{"n_layer": 15, "n_kv_head": 3, "bias": "none", "tie_embeddings": false, "parallel_block": false, "init_std_qkv": 0.0273, "lr_mult_qkv": 0.7, "schedule": "wsd"}
MLP neurons of a small language model. Each row is named by its layer, matrix (gate and up: input weights; down: output weights) and neuron, and shows model dimensions 112-175. Each number is 50 + 15 x the weight over its row's rms, rounded and kept within 0 to 99. A neuron's up and down rows have the sign that makes its largest values positive.
After each neuron's rows, "fires after" lists the tokens most often just before its 100 highest values on Wikipedia text that the model never trained on.

L4.gate422:54 67 47 63 34 44 32 57 37 45 62 43 56 32 64 49 48 60 71 36 35 29 27 12 34 58 36 52 47 56 38 51 51 61 49 53 58 50 51 26 43 47 40 55 54 75 15 49 67 70 29 43 59 45 65 70 52 46 43 49 66 87 37 38
L4.up422:37 79 61 78 54 35 45 47 40 52 49 53 65 42 74 39 70 46 57 51 61 52 35 40 49 54 74 20 51 41 48 67 68 39 34 36 65 80 54 31 38 56 50 49 52 85 34 41 62 56 39 45 38 64 41 64 61 43 53 26 40 80 41 33
L4.down422:43 51 59 54 61 36 54 55 55 45 60 59 26 56 64 66 22 41 53 24 48 72 25 48 56 54 29 50 41 44 46 46 66 55 46 57 60 45 56 46 47 28 51 46 62 27 23 56 50 51 55 49 67 49 57 53 58 30 58 68 73 53 41 43
fires after: " \"", ".\n\n", "-", " (", " ==\n"

L9.gate642:50 50 28 50 22 64 34 58 52 41 54 28 14 86 32 62 56 32 41 54 48 33 73 48 47 38 63 55 28 51 51 55 55 28 43 55 32 47 55 36 62 57 39 51 56 64 40 47 49 31 55 33 24 44 33 24 42 63 29 47 49 53 52 34
L9.up642:79 58 54 51 45 35 47 57 39 22 41 34 63 68 57 46 59 54 48 54 39 35 34 62 54 07 40 44 76 72 70 72 48 23 48 63 43 82 50 42 52 23 59 72 34 43 48 38 68 54 74 50 74 46 42 59 38 74 49 56 50 38 47 69
L9.down642:38 73 40 49 55 43 61 51 54 53 41 81 63 52 67 56 56 38 54 33 43 64 54 43 65 59 68 62 61 49 70 17 38 49 47 24 60 47 59 38 46 34 24 57 63 64 69 39 33 64 52 70 47 51 64 64 43 12 21 55 28 27 51 50
fires after: " |", " ", " /"

L10.gate723:64 65 48 54 85 40 35 31 30 51 54 11 59 39 66 57 39 52 44 44 49 42 48 60 35 41 34 37 47 60 46 38 47 59 77 51 35 64 51 34 77 59 67 65 37 57 63 43 53 50 34 19 59 18 70 60 44 53 15 49 65 57 38 46
L10.up723:36 74 45 48 26 66 60 19 51 73 57 59 62 50 82 39 62 49 54 28 64 47 34 53 63 32 43 45 37 45 60 58 45 39 50 13 57 34 34 35 73 51 59 58 59 38 50 49 33 57 59 44 59 60 57 82 73 44 50 83 39 60 56 23
L10.down723:56 40 55 64 58 64 62 33 40 54 60 43 58 57 78 43 61 56 51 32 41 40 73 17 48 60 36 57 51 41 39 51 77 58 36 53 55 82 70 41 49 24 57 54 56 68 21 63 64 72 38 42 73 48 43 85 31 16 65 51 41 37 43 41
fires after: "-", " D", " (", "D", "\n", " p"

L12.gate345:80 83 42 23 51 55 53 30 54 58 67 60 35 56 63 64 67 52 60 47 55 44 42 45 37 82 56 60 33 44 75 51 49 76 71 34 36 70 54 42 82 36 27 45 53 56 46 46 44 58 49 28 29 71 56 22 33 47 61 51 60 40 42 51
L12.up345:56 43 46 60 16 36 40 47 36 48 53 48 59 46 59 68 38 44 59 48 64 44 52 20 64 22 50 30 60 85 43 80 29 42 56 58 50 71 52 47 73 52 50 26 54 55 45 34 81 72 60 71 26 69 49 33 33 71 42 30 59 63 54 57
L12.down345:44 38 38 37 46 51 48 99 54 66 47 59 48 23 62 42 61 59 65 36 57 55 48 55 38 58 45 55 30 62 75 00 74 57 13 65 61 65 68 32 70 63 48 47 73 27 59 40 34 52 67 42 70 64 47 47 44 48 77 37 57 10 28 62
fires after: " |", ";", "l"

L5.gate246:72 65 51 51 48 43 24 36 45 45 92 41 41 54 53 47 38 26 48 47 58 43 49 28 46 62 83 38 52 55 57 70 29 38 40 43 67 61 57 40 58 71 48 39 33 21 47 26 64 58 54 43 11 52 39 41 46 58 27 66 65 47 33 37
L5.up246:50 74 62 49 24 35 30 48 37 44 77 55 54 55 59 50 42 36 50 43 57 44 49 48 43 43 72 39 61 59 32 62 48 40 38 41 54 95 61 65 33 53 28 65 30 43 51 41 57 57 47 68 18 58 59 41 26 46 50 74 44 72 49 56
L5.down246:60 33 54 39 39 47 50 55 54 46 49 69 57 40 65 55 60 42 52 52 41 56 53 33 41 35 24 32 53 56 41 13 69 40 35 57 51 62 45 26 54 41 36 73 59 56 33 68 37 61 48 58 64 45 53 41 49 41 64 36 44 59 56 64
fires after: ".\n\n", " \"", " ", " |\n\n", " ("

L10.gate703:67 41 62 42 30 47 51 57 50 41 64 64 35 51 38 84 44 54 53 68 79 55 39 56 67 52 38 40 45 61 55 68 50 83 31 44 45 33 80 63 50 36 20 45 62 32 68 52 37 68 23 49 64 10 52 64 59 39 40 23 45 44 42 61
L10.up703:58 40 64 26 52 41 76 44 58 48 64 64 57 50 44 79 54 45 55 62 43 52 53 39 62 26 52 67 52 44 37 22 58 74 51 52 53 38 45 34 31 43 58 46 60 28 44 29 45 61 32 43 55 57 40 66 93 62 41 35 89 45 57 70
L10.down703:37 34 35 38 70 29 27 45 35 42 43 62 35 52 58 42 40 46 55 59 81 30 58 56 49 65 77 61 56 62 70 34 43 47 80 68 55 19 20 60 66 44 57 71 58 85 30 49 65 46 44 45 50 77 28 34 57 85 48 45 68 46 50 49
fires after: " (", " \"", " G", " De", " M"

L7.gate532:62 20 38 71 43 48 49 62 94 31 81 42 45 60 50 38 71 32 37 50 98 55 67 28 52 58 48 44 48 50 54 30 28 40 37 13 43 27 56 43 44 37 52 57 69 47 73 43 66 47 36 43 33 65 45 04 62 54 59 38 43 09 45 36
L7.up532:71 38 58 57 40 57 55 56 80 36 44 36 63 60 35 39 55 69 69 49 70 51 43 46 49 46 60 62 37 25 68 54 55 45 50 82 58 80 65 36 27 67 42 40 39 38 47 55 40 41 51 67 65 54 23 64 67 50 43 53 83 44 76 67
L7.down532:23 62 52 24 64 46 65 65 12 46 56 49 27 16 65 57 34 55 33 71 64 72 03 44 31 86 70 85 31 28 63 50 49 51 46 44 65 50 57 41 52 38 48 75 48 59 65 65 54 70 49 53 71 44 78 46 40 25 57 49 60 49 22 32
fires after: " ", " (", "\n", "–"

L4.gate587:65 22 45 66 46 34 44 54 64 51 62 71 49 22 69 17 39 53 44 48 44 57 33 31 46 54 44 35 38 47 58 33 77 41 71 59 47 33 55 30 71 44 29 62 68 50 20 28 46 55 27 63 56 51 59 45 47 33 48 33 80 51 59 25
L4.up587:35 51 34 65 58 48 63 47 30 45 46 49 22 39 64 45 62 46 47 57 29 37 59 61 19 46 27 48 53 60 42 41 59 57 55 70 40 96 51 20 49 56 86 53 51 43 36 44 54 45 41 47 64 89 62 70 25 65 52 45 46 50 64 33
L4.down587:40 35 44 34 77 55 51 45 40 54 51 35 58 53 55 75 45 15 63 32 34 30 55 67 30 59 42 47 42 28 41 31 71 56 60 54 41 58 70 46 34 47 62 25 39 51 48 60 63 40 49 47 46 38 60 46 52 58 27 39 52 44 37 62
fires after: " \"", "-", "–", "196", " (", "/"

L7.gate339:52 76 36 60 57 36 41 54 40 41 45 87 54 28 78 55 19 49 55 50 43 42 42 42 57 66 52 64 59 37 41 56 32 51 53 43 39 77 61 65 42 35 47 21 03 59 73 70 47 61 38 70 55 64 41 83 50 78 54 35 61 56 53 44
L7.up339:43 31 37 64 71 47 23 57 44 45 84 60 57 58 43 37 62 47 49 78 53 60 54 42 57 73 50 50 38 51 35 40 67 55 39 64 49 56 34 38 39 37 73 28 43 44 41 67 40 62 35 29 33 61 39 55 49 52 33 41 71 42 51 52
L7.down339:25 38 50 49 82 54 22 51 56 57 39 42 65 33 58 54 53 30 42 63 45 75 78 45 45 65 62 76 39 66 34 57 71 71 28 74 37 46 49 48 39 34 64 62 43 52 39 36 20 46 48 24 41 54 54 23 64 55 48 70 56 28 83 28
fires after: " ", " (", "–", "===", "17", "-e"

L5.gate198:50 39 63 48 41 47 32 54 52 19 37 46 63 50 33 54 58 60 45 42 46 45 18 46 39 57 29 56 73 61 46 60 29 85 48 85 66 42 66 43 74 21 33 50 39 62 30 76 65 36 30 31 56 48 41 56 69 54 42 46 47 30 56 17
L5.up198:71 38 53 89 47 65 61 49 59 60 39 71 69 39 79 47 66 52 36 46 27 63 52 37 54 46 39 52 36 36 50 52 68 67 35 44 42 47 55 04 31 65 53 61 52 29 29 33 74 35 13 46 53 65 30 45 52 41 53 33 29 40 61 55
L5.down198:48 30 46 42 58 47 74 63 46 67 52 23 48 56 73 49 45 79 67 43 45 23 69 39 77 36 56 51 69 64 54 45 48 42 73 35 78 56 59 41 43 75 43 49 67 48 43 66 46 34 65 32 44 41 38 25 54 31 64 35 71 57 49 53
fires after: " ", " \"", ".\n\n", "\n\n", " ==\n"

L9.gate446:77 53 62 42 44 65 57 62 77 61 30 54 40 31 34 74 66 49 39 66 60 25 32 44 65 54 81 57 45 27 29 57 36 51 61 47 75 34 40 58 58 52 39 51 35 50 57 68 57 42 77 39 55 36 58 35 65 30 49 40 44 41 27 75
L9.up446:69 40 28 34 48 50 42 34 48 60 43 46 45 55 43 71 48 37 69 50 45 60 27 59 22 52 60 81 43 30 68 57 36 62 54 81 53 36 00 67 27 37 37 64 49 34 29 60 60 47 63 53 43 58 48 52 55 50 51 58 69 53 27 65
L9.down446:59 21 47 25 41 59 63 39 52 65 42 62 37 29 55 38 28 04 34 44 37 52 54 56 80 18 86 75 66 38 40 41 58 76 73 57 42 48 52 32 70 59 45 44 59 43 46 36 47 39 50 62 68 52 58 35 42 66 57 28 52 55 53 61
fires after: " ", " |", " in", " R", " Four"

L6.gate76:67 47 88 46 41 12 51 47 43 34 73 35 50 28 64 59 13 46 83 56 55 49 65 43 52 46 57 50 46 55 57 88 23 61 53 39 64 59 60 52 57 44 57 54 35 32 97 42 50 61 60 33 61 56 38 65 54 61 28 51 45 65 36 48
L6.up76:53 72 51 46 70 11 34 28 49 38 35 42 36 46 68 39 40 47 50 41 67 13 63 38 57 44 56 56 49 40 66 61 47 53 44 25 19 65 50 60 45 41 76 59 27 42 58 25 66 68 49 46 41 38 45 37 53 39 42 65 44 38 63 36
L6.down76:35 63 64 45 55 27 42 28 59 44 52 08 52 64 52 48 25 38 51 52 63 28 28 61 67 48 55 45 52 46 22 43 55 47 34 45 21 87 63 46 36 33 60 88 47 55 47 15 48 40 65 45 53 40 24 59 42 32 44 43 50 47 61 68
fires after: ".\n\n", " |\n\n", "\n\n", ")\n\n"

L4.gate70:29 53 46 44 52 55 54 47 99 30 59 51 64 62 38 32 18 51 73 35 76 43 63 28 37 63 60 46 76 39 29 46 26 49 66 62 46 69 67 11 54 44 51 49 43 54 25 49 42 56 37 59 32 52 76 55 77 68 54 44 65 43 37 93
L4.up70:70 63 43 60 72 48 39 61 36 66 53 64 65 33 45 62 24 27 34 56 31 55 43 49 28 25 42 55 46 65 30 50 40 62 45 46 32 94 70 47 39 62 32 23 67 23 53 50 54 44 48 52 62 70 48 40 65 83 38 39 62 81 38 31
L4.down70:62 73 50 46 63 32 36 43 21 34 77 73 44 46 23 46 30 65 93 48 35 67 60 48 53 63 46 45 45 35 46 52 64 43 46 48 48 55 49 48 37 82 39 37 14 74 64 67 38 89 44 46 44 71 57 42 49 52 33 83 44 28 58 65
fires after: " (", ".\n\n", ".", "–", "-"

L6.gate616:39 66 69 43 61 55 34 67 46 49 68 26 40 37 49 40 20 45 78 41 54 55 43 42 64 51 59 49 43 49 53 55 45 70 80 38 42 38 50 73 50 53 28 52 50 61 77 19 75 55 35 53 71 57 49 50 52 53 49 59 51 50 33 57
L6.up616:35 38 53 60 46 37 35 28 38 30 66 39 07 52 76 40 49 53 46 31 74 28 48 59 77 58 76 40 44 40 63 34 32 54 59 54 38 67 38 54 41 20 54 28 55 34 46 35 73 56 22 06 45 20 45 40 38 34 20 66 56 58 48 50
L6.down616:48 29 44 62 50 59 24 46 37 63 48 45 40 52 85 47 48 25 54 50 70 24 45 57 56 21 58 47 46 64 42 46 47 45 63 38 34 51 50 36 14 59 29 42 40 53 27 16 65 51 62 53 51 57 57 49 28 60 45 41 37 65 76 61
fires after: ".\n\n", " |\n\n"

L5.gate579:68 77 50 73 42 59 66 55 52 41 42 41 81 64 66 44 60 30 65 22 48 23 56 40 38 51 45 45 44 71 54 48 64 68 51 51 45 58 54 58 40 32 40 56 51 52 52 45 78 54 32 55 30 54 48 64 66 43 39 23 45 69 50 66
L5.up579:69 43 39 39 35 49 81 41 34 51 55 52 48 81 55 72 89 47 43 77 67 26 49 42 33 57 52 72 42 76 32 58 43 72 61 40 33 53 19 56 43 37 39 27 59 43 16 62 75 71 45 60 72 62 62 49 83 41 64 64 63 50 72 66
L5.down579:27 18 52 38 42 36 45 43 62 75 59 59 13 76 38 59 57 51 41 83 51 44 27 69 38 61 44 66 67 48 65 58 43 60 18 65 36 46 35 63 30 44 58 54 64 54 32 57 35 81 87 39 52 52 36 41 70 50 55 62 48 64 53 65
fires after: " (", " \"", " un", "-"

L4.gate302:48 42 62 72 66 53 71 52 43 29 60 71 46 44 45 48 56 28 44 71 63 67 41 66 58 69 31 69 39 60 44 40 27 51 37 46 58 47 53 62 28 32 78 53 49 58 57 41 44 63 51 52 60 67 60 45 33 82 47 47 43 90 58 45
L4.up302:37 54 60 55 51 52 49 70 55 44 30 55 42 58 69 59 69 63 47 66 34 62 29 52 21 61 37 35 43 55 41 49 31 39 62 73 49 78 54 45 64 60 67 81 51 60 40 80 62 70 57 51 68 60 68 68 57 83 33 40 66 53 83 44
L4.down302:40 72 52 52 42 40 42 69 58 76 52 53 56 49 64 17 64 49 55 31 55 31 43 57 48 48 37 68 63 41 43 33 82 56 88 41 59 39 34 37 33 37 49 36 61 21 56 20 64 62 65 45 29 44 70 32 30 46 77 48 55 73 46 58
fires after: " ", " |", " ch"

L12.gate625:86 60 32 41 65 52 65 53 68 67 72 56 60 38 65 41 36 59 62 55 51 45 59 68 48 48 54 52 15 61 35 26 53 30 63 36 45 74 64 69 30 25 49 69 53 58 30 42 65 58 35 67 64 21 53 61 32 54 40 40 67 36 29 48
L12.up625:78 55 47 13 79 47 52 14 70 56 41 56 47 44 42 47 78 60 49 38 23 53 61 46 24 59 46 39 58 40 47 56 70 68 61 71 31 57 49 30 47 47 49 56 42 51 40 19 49 57 37 54 53 39 33 36 63 56 30 49 84 56 65 60
L12.down625:39 42 63 49 64 35 31 68 62 53 61 67 42 46 58 51 61 40 55 68 46 62 37 45 64 20 58 52 40 15 33 37 43 48 58 50 43 42 23 66 56 53 50 47 53 64 60 67 46 34 63 50 74 57 37 42 65 67 53 56 50 50 20 45
fires after: " ", ",", " (", "–"

L4.gate629:53 49 50 34 51 63 38 59 44 59 62 47 28 72 38 66 32 33 29 99 51 72 36 58 37 76 41 50 76 53 82 49 21 36 52 66 70 53 41 59 36 58 57 45 26 37 39 42 60 73 60 18 40 76 52 42 27 39 61 50 67 62 34 23
L4.up629:21 60 17 39 30 62 51 29 57 32 62 51 48 55 53 56 69 60 33 46 54 70 64 81 59 57 49 36 25 37 52 50 89 54 52 56 50 55 50 26 54 51 50 25 58 42 60 40 46 46 45 20 47 63 61 43 44 61 44 23 68 56 70 67
L4.down629:23 51 34 35 46 68 59 44 67 64 53 35 46 47 73 47 68 74 02 56 52 28 41 47 85 64 56 59 49 47 41 18 58 38 58 70 30 38 23 25 43 36 37 59 51 58 52 47 41 67 38 53 48 36 61 44 22 48 50 27 64 55 63 71
fires after: " ", ".", " M"

L10.gate168:57 63 53 27 44 49 39 60 55 38 54 38 51 46 58 37 36 56 42 52 51 55 52 38 68 37 52 49 29 54 64 69 44 65 43 39 38 52 50 40 47 48 40 16 60 44 75 64 59 61 70 34 35 64 59 59 38 26 53 66 48 43 36 47
L10.up168:38 38 23 71 56 37 69 61 63 47 55 64 79 13 54 53 54 22 31 65 53 57 49 27 53 36 61 20 50 49 61 52 59 63 40 54 48 27 48 55 57 51 56 56 62 50 47 65 81 30 58 38 54 45 28 87 40 59 51 38 30 17 55 58
L10.down168:34 28 32 78 46 54 58 47 45 60 40 52 77 46 57 49 43 26 39 55 70 44 58 52 37 49 73 72 83 52 76 33 39 39 51 71 39 28 27 32 76 55 63 62 36 64 46 19 54 52 32 57 64 65 45 71 55 54 44 40 46 43 48 39
fires after: " M", " L", " N", " (", " Mor", " Cal"

L6.gate416:18 49 61 59 44 40 16 48 48 31 63 21 77 64 33 48 57 61 55 51 44 73 66 70 30 33 61 43 54 39 82 48 64 35 59 68 30 60 66 34 63 77 51 38 28 41 59 34 35 49 51 29 53 67 56 43 56 49 58 73 41 36 62 64
L6.up416:58 42 43 41 60 67 39 55 44 81 49 54 46 57 52 55 46 50 32 67 30 60 31 34 45 44 60 62 37 42 34 36 35 16 50 52 37 79 50 42 38 63 70 65 68 61 58 54 53 82 59 24 45 45 74 62 51 43 34 17 69 68 49 28
L6.down416:38 65 48 57 41 14 24 43 53 30 71 49 72 78 43 51 42 54 73 21 51 57 62 48 36 49 61 52 61 55 56 66 53 68 43 66 32 46 73 53 53 48 55 19 35 24 45 54 39 48 63 56 29 46 31 47 31 54 44 72 26 16 48 75
fires after: " ", ".", " (", " of", "–"

L4.gate573:50 37 49 35 38 43 31 45 43 35 53 52 41 66 17 72 59 45 46 67 35 63 53 50 55 31 56 55 47 48 60 54 65 45 53 82 37 43 46 45 45 48 74 28 42 31 51 51 47 41 58 34 37 51 40 46 47 85 48 60 73 68 64 54
L4.up573:51 57 50 59 34 52 58 67 45 65 53 49 21 54 81 45 37 73 44 50 48 50 56 37 62 72 46 28 26 72 61 50 54 47 52 51 51 28 57 53 40 34 45 68 73 47 62 64 40 44 47 69 39 73 56 70 36 44 35 11 51 49 31 24
L4.down573:39 28 50 57 62 38 26 47 18 42 90 37 45 38 31 54 39 17 44 68 55 46 32 47 40 43 66 66 77 60 45 63 25 28 38 59 59 35 23 65 25 71 72 37 48 50 74 42 50 38 55 43 49 38 34 56 35 72 60 76 58 26 59 66
fires after: " ", "–"

L7.gate627:56 50 60 45 52 33 56 62 44 15 66 52 71 36 50 72 46 56 85 43 47 79 85 46 68 60 64 42 56 50 60 51 59 51 57 68 50 59 47 35 77 24 73 58 20 57 52 61 30 61 30 74 66 57 50 66 47 51 44 44 52 71 65 67
L7.up627:47 34 61 57 56 48 57 64 42 30 47 54 49 59 56 57 59 59 82 46 38 51 46 56 68 67 57 59 48 45 63 27 54 42 48 84 51 64 76 40 65 40 55 79 23 42 32 58 20 77 27 65 63 48 73 62 75 20 64 44 41 46 63 40
L7.down627:56 64 49 64 33 63 65 53 56 89 37 51 64 43 58 33 59 56 25 56 25 18 15 72 36 29 47 57 46 34 25 42 32 49 64 40 50 58 60 53 32 60 38 55 92 59 58 45 35 37 48 36 55 43 48 45 59 41 54 67 50 39 35 30
fires after: " ", " a", "==", "200"

L7.gate433:53 36 39 31 60 56 45 53 50 56 58 50 47 36 68 47 30 35 45 76 84 39 57 30 42 63 65 37 21 45 49 48 37 52 79 44 83 59 47 43 81 22 49 58 50 55 61 59 85 42 70 45 59 40 39 61 99 40 61 53 42 33 13 51
L7.up433:53 56 32 34 59 67 68 49 59 47 46 36 63 67 44 51 36 40 64 39 44 60 68 43 45 39 46 58 61 55 71 49 46 66 48 76 29 33 38 25 37 50 46 37 03 56 47 84 59 74 41 39 58 25 27 21 38 61 48 47 66 62 68 53
L7.down433:38 50 47 49 41 46 60 60 69 42 50 22 67 45 79 54 39 62 49 46 37 49 24 34 46 50 39 58 42 29 24 57 42 53 54 39 85 26 44 51 93 39 41 65 49 47 33 61 58 57 99 33 76 43 45 59 90 45 57 58 67 42 42 66
fires after: " ", "–"

L6.gate545:45 68 53 48 43 49 46 77 49 33 49 37 31 43 25 67 46 46 42 43 58 22 65 62 40 25 78 57 45 67 63 63 32 44 57 46 49 35 54 62 47 50 47 54 22 41 50 38 55 35 29 60 36 45 56 45 77 40 25 60 59 55 47 55
L6.up545:36 54 40 47 62 50 33 41 21 59 44 60 51 41 34 48 52 35 47 47 40 42 29 71 49 21 55 47 61 32 47 57 34 46 53 44 48 93 69 70 31 63 24 42 40 25 62 38 52 73 72 78 52 47 51 32 58 69 57 55 58 71 45 41
L6.down545:50 62 37 68 44 73 67 49 70 54 39 45 57 49 85 60 62 52 35 40 42 40 59 58 45 48 49 57 48 40 62 23 68 35 40 50 37 42 25 38 58 46 46 50 41 43 43 60 47 28 46 56 67 34 41 43 59 44 50 30 58 49 54 48
fires after: " ", "201", " |\n\n", "202", "==\n\n", "\n"

L12.gate332:73 51 77 46 76 51 69 67 57 57 52 30 56 61 58 61 09 33 56 58 59 59 55 41 86 47 61 54 36 46 56 46 69 39 64 61 24 52 31 51 71 41 59 37 38 60 72 58 49 44 31 50 48 57 61 44 19 64 53 26 53 60 39 37
L12.up332:51 69 63 49 75 55 61 54 42 75 50 38 39 49 47 51 50 60 82 69 69 63 61 39 65 67 29 52 49 47 49 17 23 49 62 44 53 38 49 52 44 49 49 53 25 19 59 68 61 61 13 45 60 70 59 49 60 43 20 44 48 17 57 51
L12.down332:41 68 35 65 60 55 34 51 41 58 64 13 42 33 37 60 47 60 68 60 64 74 47 38 41 61 56 61 41 41 39 59 49 52 41 61 36 17 55 65 64 57 63 42 41 34 29 55 33 61 40 49 54 53 81 49 34 59 27 56 23 30 64 51
fires after: " ", " ("

L5.gate77:49 68 79 67 51 25 28 51 55 42 32 63 46 34 31 58 45 10 77 63 43 48 57 40 89 30 61 11 38 34 39 49 54 42 59 59 29 33 53 48 48 55 60 41 39 44 62 66 50 29 50 41 35 37 56 62 61 56 53 48 62 36 43 71
L5.up77:08 42 45 77 45 41 31 38 68 59 57 48 45 40 45 50 59 42 67 71 58 43 51 50 55 18 49 22 28 17 50 46 52 35 51 55 33 58 69 44 52 65 78 58 53 36 62 58 21 40 53 51 52 63 53 55 55 57 74 43 45 38 37 51
L5.down77:12 57 21 61 34 41 31 42 50 56 47 59 62 36 41 57 66 21 40 90 50 64 45 39 24 54 60 57 57 39 39 56 57 70 34 57 49 52 41 35 41 42 88 49 44 47 52 61 43 51 56 44 58 63 55 50 58 48 73 57 49 23 46 27
fires after: " ", " ("

L6.gate365:49 39 66 46 53 22 30 48 48 21 73 57 54 37 31 66 47 16 88 55 47 41 40 62 51 58 62 64 36 37 49 55 46 58 47 68 38 57 48 54 05 36 67 33 34 65 83 22 67 38 87 47 67 73 38 43 38 65 34 52 77 29 51 63
L6.up365:34 70 48 42 59 41 50 57 49 45 63 67 43 70 34 32 45 42 57 52 26 44 28 61 64 26 53 60 22 31 56 51 44 51 56 73 30 83 52 49 45 36 52 32 58 45 50 46 65 56 53 43 69 60 44 39 69 81 76 62 63 49 39 71
L6.down365:48 67 22 50 33 52 45 52 71 55 51 51 36 45 59 54 53 19 29 56 38 61 86 19 55 51 73 62 52 56 62 25 56 48 36 41 51 37 48 40 46 37 49 74 30 56 45 63 53 63 28 59 64 31 37 50 54 39 60 54 23 62 33 54
fires after: " ", " |\n\n", "."

L4.gate44:63 36 49 36 43 42 48 46 48 30 52 64 44 15 80 66 24 30 38 67 52 53 48 27 07 39 40 40 53 59 17 47 60 43 80 44 40 51 56 06 38 59 47 35 41 61 49 27 94 55 63 45 33 77 53 56 52 38 26 33 44 52 56 40
L4.up44:48 53 38 76 71 69 51 58 47 71 90 37 83 41 39 47 31 60 45 52 42 42 43 35 47 55 48 73 54 51 64 71 67 51 42 66 65 54 26 53 50 62 64 35 43 66 40 34 64 52 44 59 52 51 68 56 55 57 41 39 44 34 62 40
L4.down44:46 54 26 49 69 29 64 66 33 28 47 60 60 56 52 46 49 83 71 56 52 47 38 44 21 70 51 74 46 31 73 45 62 66 36 56 80 48 65 40 31 29 56 05 49 46 62 48 76 50 69 32 44 48 49 47 58 29 64 60 58 30 75 50
fires after: " (", " \"", ".\n\n", "-", "\n"

L4.gate16:51 65 68 64 40 53 54 54 37 33 72 70 58 52 42 70 56 38 77 67 68 54 38 60 54 41 50 36 47 47 66 61 59 26 46 76 35 58 26 36 49 20 79 34 70 49 56 49 27 36 63 27 78 51 72 57 31 71 47 54 75 44 53 57
L4.up16:39 63 53 67 37 67 54 54 27 70 66 90 44 54 68 51 44 40 53 90 64 41 55 55 45 93 30 55 15 24 53 72 52 18 47 52 35 71 64 45 28 47 59 52 50 46 44 57 34 68 40 62 18 54 69 36 32 55 48 41 78 64 63 40
L4.down16:36 64 39 48 28 48 66 64 62 74 61 42 45 44 49 21 65 55 34 56 36 58 66 70 33 61 42 65 30 27 60 40 55 30 58 45 26 95 68 54 49 46 58 54 27 54 39 50 38 39 59 42 30 54 38 34 33 67 41 53 52 14 52 41
fires after: " ", " (", "."

L4.gate357:68 68 70 59 38 38 75 60 47 40 30 57 70 63 59 61 43 50 63 53 44 43 37 63 55 37 51 29 35 50 59 32 58 51 43 55 53 70 88 50 38 24 42 63 56 35 41 47 51 49 28 61 64 45 57 79 51 44 42 29 42 57 43 48
L4.up357:79 62 64 48 28 36 70 63 45 74 43 80 52 73 76 61 59 56 32 76 50 25 36 83 30 59 53 31 33 53 48 16 43 51 38 56 61 76 68 56 34 40 43 68 54 33 26 53 40 64 42 42 45 28 71 63 58 34 60 34 37 54 54 47
L4.down357:49 59 15 52 62 56 45 56 47 52 74 34 58 67 47 48 44 36 53 66 51 45 28 64 85 48 60 38 44 44 67 24 45 59 42 63 39 61 52 45 17 52 54 51 57 32 51 47 36 73 46 39 24 40 46 39 64 61 71 51 65 63 54 54
fires after: " \"", " (", " De", "-", "'"

L12.gate417:40 51 93 68 65 02 22 52 21 46 38 68 55 47 70 30 48 58 69 53 53 45 72 51 37 69 69 40 73 39 47 42 33 66 46 56 78 71 67 39 40 57 34 52 32 44 50 65 45 42 29 45 75 26 26 65 23 44 54 34 71 47 53 40
L12.up417:39 26 68 62 42 47 25 54 41 59 32 47 68 25 50 47 58 33 80 59 37 68 33 40 43 60 48 77 62 27 56 39 76 49 56 37 65 35 50 65 77 42 75 61 27 14 61 54 37 26 43 32 36 55 46 39 57 80 52 35 64 37 40 64
L12.down417:53 58 53 35 24 67 62 45 58 66 61 50 52 66 34 60 55 55 55 47 37 65 57 30 46 46 47 99 65 57 60 45 53 54 48 69 47 25 48 57 39 75 67 51 34 39 58 78 45 39 39 48 83 39 39 51 67 30 33 55 36 27 50 55
fires after: " ", "–"

L10.gate326:57 55 69 35 57 66 51 57 38 37 44 51 44 47 38 79 32 23 60 42 65 50 61 58 47 68 64 58 64 45 74 74 41 51 41 53 49 54 71 44 51 58 31 48 18 31 50 39 37 60 30 79 64 48 46 41 18 54 34 37 38 41 44 73
L10.up326:58 46 49 50 41 64 60 55 45 50 48 36 45 50 44 67 48 24 40 60 17 54 61 64 25 30 50 61 47 46 54 38 51 33 39 60 36 50 55 41 38 52 45 47 32 81 37 55 47 52 64 37 77 49 41 53 63 49 47 25 59 64 43 73
L10.down326:66 38 25 62 26 48 62 51 61 21 69 64 72 67 60 57 82 63 07 65 54 52 65 43 57 31 48 36 28 56 46 45 51 30 54 45 55 47 49 66 40 76 38 58 41 73 30 56 51 71 56 71 55 44 72 33 25 42 74 38 64 42 71 51
fires after: " (", "-", "\n", " born", " \"", "—"